Weights of a small GPT-style language model, trained from scratch on English Wikipedia: width 224.
MLP neurons of a small language model. Each row is named by its layer, matrix (up: input weights; down: output weights) and neuron, and shows model dimensions 0-223. Each number is 500 + 50 x the weight over its row's rms, rounded and kept within 0 to 999. Numbers have three digits each.
After each neuron's rows, "fires on" lists the tokens most often at its 100 highest values on Wikipedia text that the model never trained on. A number after a token or word is its count.

L4.up89:485547397469530543479450535482535410478504533596438560541488426578452572528429470583495498416552438538465497507536493488419526518447438435473528552499612502495481520527502526512543485524489599451483466501552569592553492586572471431539460550443569420504629359573532503476570579421493422406462380422487491501445550486612538501444539478473451441526508492530468482434529525525490559498451454493543474558555494540588532489477470532592586515524472476509525491533493456536448384442541517478476452537491437458530473428474506506436572521553489426439615544450588475538502499509494476466557482466438449464571404482445457484525535585495496494522453480601495514548527544450479504511450
L4.down89:532472570445551513498473575509470494406574598470431652545476481487480429559499473583601551494485477474529544562432469491478496530454467539614521452513522500557529419497459487519504487552528518568459535486422487465458494578484507554502587531541507582518447618479483421510470469557507467529488581490520452533462426540528571517536416436528443465454516518479513505510492564496527497409405562452535574488429377514462529472553502496489544583463484522444520460402513513466427497556445460505536576593506520507478406419453585460512465517443423512539481447484439486465467519526557449445533504501509533494473482508460635549460578563575553454471338477552556497489470498482542522379434
fires on: "p" 23, "o" 8, "ours" 7, "ops" 6, "ps" 5, "As" 5

L3.up684:526459461511438559469456531570527562489474497588488556426407556428492563484499494447488471471542554527429579466503402484396473513535528516596507504498493519448650554472478598474485547571536450468518538464590499561409489492480467510606496511462517495537586505512499430498529461478543527547477479530461416540470554521482535471459514480501467528589502518506566490625497496463509536441455453532503425397597558485505519452442593523481461458337468432551573505480531555451445473519513503568512536481465472490412402476438500497530605583490475505505542509557513452534508494552492451444531582546515488440551513415482519511510387484586501517532513514508409349456506422505401447469482
L3.down684:430395523498439513568525478466491589494493468473491537483507527513504459463508453506572496508507484509510641584495536524535482571460510441442523466489621527512544560523544432383464438530612439541417483611460490596505536470544517529529487525573404515462499632505386509425532512490564425469475527496488523518414579480524440454514446490437492535484418480417526468520454555533517528651544485470489474453452549504425460505565479503479431456583457542510494483515577476497462422448429487474526456512475444508455500428500452517474458452506522490532520512447483611486563515540555448417536539528428604547472551579465420467568537551568532420516519591418447511529517484517557394521542
fires on: "u" 35, "h" 12, "i" 12, "é" 9, "ad" 7, "o" 4

L3.up490:582604448415547631544522521561433503469524555514472525503514532509492537505428493497532461540504463503577512503413548474464461488433471611490460488458471470517500498463521525537484555575461424512586466509507509571527515504512368565566504479407501466545470529485458474450425490405455592497454494488461392474498459419515510551471528422490440608576449551473665513544491445486499567420524485504507488428544516467435532489484526438558430477501506504428531364526572472543490458473465546507468504516518507546548466523488488531606606479464411495479471514646483451556503554515425454463526494577534519559505537537460483415500421474538503511576538467560467512429489361531500439569496
L3.down490:489528561549543443512524493477450496454564468523592524576501567556532394501481475564545435543519496499475403486435480483574518466507503400425532562426529522391486443507470437541406301535543485495481502503453552511410493462543507512520470582507537514484574486550466478548507569420394589478507485501604561487483448441434590452512477450496585521489490514494422500520470528480418504575418499560545481556431518444497477546411488472516518530558451519338467507520401507475479517475529508475492597564548478534515496460528559481572497541515420453475495449411527573510548515500523568504487613504391529429458471487559529502551405515473488485507571584481527487518589541469534485493538
fires on: "a" 18, "ra" 15, "ai" 11, "u" 8, "ah" 7

L2.up485:482533554504433456493536555450412468489458513568461552557538544527412431536536466538487589415457538534530582542423448547416530460482437485582503490502470492517514495498478555512553573483584435473473581446519513546526542513638458451429434445533434437563571509458627540602537505489523594424436450490460519415483491427526543497453487464486459472439459426487420552570475595517483542416412562459542517510552575587475469459461478554520496579418538537488484511593463554450495523490519514439460522501444499486517461575549506522568493568510490478404541469567534563510513423529568550570525493473464490486452479479455452436473527479493436448430451459602528515601462365468520486496448
L2.down485:477432586502490459477479584508463482448578420485489532485533423448513479475547517525474429523467415494463467455392499470481532429508577474501574585475563580520416437537592443509476538496560524499582576461500531477424420420576502486503510519524430481636600497507522453410458492468572548493527562480549484558500562566517564479472483403497482483502521484430522531560505530539456569569428548504475492526529405448463497509527547500535482476544480517514539547518465538446448467507443488501533475546518539495468498463421485545521468524419459520577489612534571576527555441618529389468556534520424544468599443472503465420522505385450548498488398553488558475362483403537570530537500
fires on: "ip" 13, "y" 10, "ar" 9, "os" 6, "at" 6, "or" 6

L2.up398:559538495457491557403543540452479484449551507545535550437483531538494555526484497446540418520549563522447520476607506532475544443551418514494524570464507452515576473421504476587424452485459482499525507472520428548430429549487483516560582516491486571422508557472461491412524510405381509496520454493445431431571467544581523546497583420404499586552472464484521523505525465483601476473522503506509485526488475521475486535495480568518427537501472482495350391494494433546449492586485506520477631479538546536442444418424568434475534594569516392526515464519465447433548530556428498504583586508587483469468429555471419479489444537501531487639522540458542442452557487507475523455437
L2.down398:480489529546459550527461541547529401486532488432574446456513385496528459508465472454529526510503466465423491484478512420558541485408508525506461504485534583446518512459470390554503452511557421553531527427519527453500542520440490511534502531547451526532468532510485520451578532495491444484434451561506471527575380559468546543555568509612590547545512502612522548482534518475473391513521542598433525515532512553473407493422482501472544467508479427510416585473483437521539529454530457525573434510497513453526455616528495424419562475469434447522481490585517522582613507617440563504532633524476377479547440445461489531453601425408433517550511429493502484519474498599487464531488
fires on: "h" 16, "et" 14, "all" 6, "il" 6, "am" 5, "ot" 4

L3.up547:515510449526561464426571529484514501485510507584469505438539594491404522498523461474477481545486438491562456600524414483464429534548426554620454463549481586483583451494434550469511513503465426572489448521577530582492436407493419546502527476461535474512562523496483462522467516517520495490401462487499412456491409415498494467458500425495492602545512515438523499519529441475482530450413503459556509533599424521459525520495561512584465377468532519447542505551599514494493440569479534500479497447493501509598480563430478544525572621457494468479500470589532585557488491495452450486556564524591490426484648441505443475474457564564584494461487554588506412427467419548531430486490
L3.down547:457543604522441462427478468391526569479445591511476491474512533525471508415511536474517505511531484438436552524520535497457570517393515497367521539523437469520533524451466465499522457537562362562539572509477458504545529507555478484557450527538491426392491520506636481578438567440475523519495478444558578437464514495442487558516542458395569527430468477543474412566445602431453446545471614538462433478491603536469479592534511519440528486577575559534479469505399469542506483494495464621483461524442470438569526479561614528412528457594421453524474482378509488514487467540556512542494451500468535511475545510492437542455497551535467563446480487568498534550496513473519522542469
fires on: "i" 47, "a" 14, "m" 8, "l" 5, "u" 4, "Z" 4

L4.up37:616550494375539479558548520470503480399410441471487516483528533596440552503471502415467510478377524473521449489532392542492429449488478446652500508514547538493539377458509444520523517520498425547462550524550429555472486473534456497523533508484495505453522468444447518511547470506453476518440552483485519482588505390508547436520572495463403578506486506407550481566587604498456578505445447454532505572546476497478527550448599511496470507572554477536512484512473474464596473547483502562498400402483581481607533540497493464559540516468379557541491438429506491492537557482502569459553576510448526515477480439574475454521447574431520502452524598512443480471550425593455495509520
L4.down37:482524540543484455487513553397551486443510545505437488471429553509466482422576526498448527479575546435537503444504453519594490518483482495524381501543503429526555472463450442565493550530489474546493487417553448565428496426650567480502506583479600447574451498440642523427479522529466492531509536506534516523555527457466376520455490524508559421445506551452550454390450504460456556525529471588519471443518518421466432530480514470512507515537579550542520468547487527538544469542471426468587466510387443377506496516530553509512521478468525516476549437459559562446473578482505451521481607472484566584403492478502590458559510453630570455437453499453580527515542471482404520487471
fires on: "n" 22, "m" 16, "t" 15, "p" 10, "l" 10, "r" 5

L4.up624:513507499397498440520459513571593476410495600539546481485532534505518494566475558501483512538514541459494517456496532582576572475474476391512381524398483510422485472574514519513477417626561378543523594414554485498488565479507419556535468518429473440522481494552510497410535463540435562550495474542475381502461615559504583441460568500511488526603505465483588488507519553437511505494464428503534477540565534447438445485471505420503452473603493470487493479475460387508497473584510581435584490444485580522529540562590572577492526523549487523540470491466511522571567423558494413467523453458482480469543544448420489507504512474418513589550504511431518457509538496513542487565418
L4.down624:503523521465608499457527494535562523499519555495583497477541466532496550531518493456455442578443528481479468454502526529528523447494508386579466523524652443427496503538542447480428525489515446538453498527549470545427513532528430477544557477552473430444574455496500479505501462542501471490487473517442528451424537482551693323434601436493569594591461445500550513541507526513490519497492552456552528491559488488494498459460564456459481376493529472498430459527480463475480455553487521409642472516524481454517448526577566496518627514502532458454555463446511578495540458522561463406465464518468517534436448463466466574527501426438457535538538426480497403521569428609504492483563
fires on: " at" 12, "ed" 11, " y" 11, "d" 8, " Los" 8, "igh" 6

L3.up3:511516485497559505509467536493582547554532476553495545459511519560460481497523501496507442479479510519508525436468434464502452445510526529503460464450488484563562483472479537592514560524417374526534487437680512498474531531524485489597494390529519434431501500484474427505544550492523562459453460524494423541527494492468499399397618462522508581501549622514486544513427500588480489425501481588450525558534484541449542544477628505517458520451565446491561531505469483479525474476458584421525623421497492442565460537400511473567529596560461497477555491539501574463547562513413510451610585485477505515460550486442465573424470385551524525542575565477490504503405486578513407519459
L3.down3:416479512466551480603499527571574564531495484462598489447457566608470499601533461508514473569492533505447504499564496550465486391498486496476448435491590531491606504523470504481566409527387525546530514460536466428539486530565527539473552549473504464469585422470554561450565509526575541457553422417605474478467476583486455529503488491443424533479452474542484431469494516633586425469503524516492614518410481460545480520540514428512536509534538543468467477545463519542437434360594501534472537454472492415487517478458461373587436457543490550510544423476453511487414472589501511516459535463403477584485429522481542550469408511515554484486434497468539441513524515463547555530488
fires on: "ar" 14, "l" 12, "ad" 12, "u" 11, " Q" 8, "it" 8

L5.up466:486638440505515373506516529520498516520449561541520500498523489498455513476489510556448553503549524497589507563499460601469607490610498432540496511572573513609515409484526552435422470523474547527581481499497438494488561526558532496451453500530489448437603494472566462530587555517446494471562485453493493540502411473509531467473501429437426476474443481520515639524442560594561566497426595459503522470571562515519471491504482573431503525490512425417569476483475542588532410499507476448464552494454490428541503490532477474459490570504473479525538549444544392555437520529497543501428558489497501508507528444551362492454492468548521507515494455494486541504483381662470550452372
L5.down466:573447543506524573529539541511379494505523508545459498432509513529483511465446417518506485449506502437593497487515554427560485505466435437501584474493444554508575510534476538469511522494546449432502464591479488491482536566437607485555426586490514595526490468464533476481613465491504511532505476518425454525537422415482414495473540559498463472408511623512522455555518479503445522532602535444498446495487468536570535525461437424489495437490530617529432552442402470581491456485541351463597488555587536464472587494512500523504552486435381496536466603491553509479515492553386472418448536530431537558523460449524456490503519443474535516521412602399525459523564559565510512477454
fires on: "m" 51, "ist" 6, "y" 4

L5.up551:574542446534543473548500495554474456575489546479543495464523513549380537534487534519492502519409427507468459517649479499438520458516463574491572440497485455437591476501443524502484536545515555511523431455479510464495483519509382528440536463488452512456422554571465524528504615521526574545542525552584389568511566498574494368497491459491491618569519545499480507486454529421508490439514423504474495446492458567565520485547556551526484429453523504474440434449526515439480415527446553522513488511509535517557459548475578512577536661417465556554492425495524479406565513600492477543554570552461545407464444503418488448585482562503458489463490580516480491513479376556490495420455
L5.down551:543503617500507495563390419441539581445477428508459464506527594510537470541438470479570521472456420461445447515434536510441507464442489567480501494452530521473476522533521504453639557537498458458501491506510514550449516610418622487562423527480495482521398439520508515545484459487515425508439489477566536460531473503425380537489449481482394508550540510485522466501451544504432493473531436491534466495554505408443483523597560465526475604416601459494561582452475566505527447502568476478513505560527463471556475499533517457482444379559540459477506523482419560511425604655519494501467509465498454532442561468510546611459488547538483435488518504442478558562587526471557585492569
fires on: "a" 38, "i" 18, "h" 10, "ab" 10, "I" 4

L2.up490:416497518498572505532576528516491505492451569392481493370453459493450530495522593549487472511514491468549518534565534452528458391557609540550553568515462481494579495474554534480498449456536513421499541412567451468466536507481536460585443411499562452539459595510472536497440444413451582494470453537450442522411521449551506503406562470520576475492517472519481507560453496491496464420476474446478503589536477486425559629470598576532490450539467513467444560582512527479564523567417477445551565494469620524470560469490468535542497554491460497483414457466506462494463536530484500373576508575549527513458442383434491546504491478583512552447598541486491490403434487507497569464429
L2.down490:524503509581508475485477532566491501408540512468526423474542525502531495505524469549570532559533425447437474507520468571481627484412550394529506435560603509455483422449516551475459415530498497487548501501576504465619516491436577523511615533512467533479464394497556579488515485402398425477454470501495501452605541505412519480585398532471452480509596510587457532480562589515541473483464510381533553511488487477537499478506523481442547633458519582505533486555464528534513482514471442489460574543590450403516458466426426437540525494533474479494461531445390533398508474569505485507530467514572449514420501434469488494464431572413544504542435495538455523562537515494575483530569
fires on: "end" 22, "ad" 13, "ib" 9, "um" 5, "==" 5

L3.up739:527432430514498483503594478566531501429478466624582551500454533581416517502501517547469442508550492451485428515486428473456515470557476566525532494514447479468595456442543476489506410590501541457392469506653447472473546494533453579546482572475456602478484549475487440485556511480430550499480527383567416473375520521536518401448540420447519612582497490483533380538564424510529504423551423442586509486549506523531569560445473577538405449432569476457496461581534510543528443568484540466548484549540449455473586516490546505499507600488489434541522400502499500471568499539499518500527496461436459505482500540478429530515474528533428502573542580502513441454501497447475482460504
L3.down739:466531553577526416616443565514534507541461543489500628423443449472418524529471479474615482442503528470544603478498553463511562465518531455522445539494614564522485558523470509513456511475412385525522601563423498447546552528489507472539519478587472481519557486469524498568492501514453454525572461494512564429536519592443565460451495488502440556465509453518453580507454451490491454487542491450581497497481439571547444531450478462521510424561529389416551542434409417494491493420527476408536474459485544482494534512522463528514533447505487462458605521550609442479592506489453544493498601538475557541501540482434481501557440510463553404427541552430328526443514514555511512523498
fires on: "h" 15, "t" 14, "ber" 11, "ot" 7, "G" 7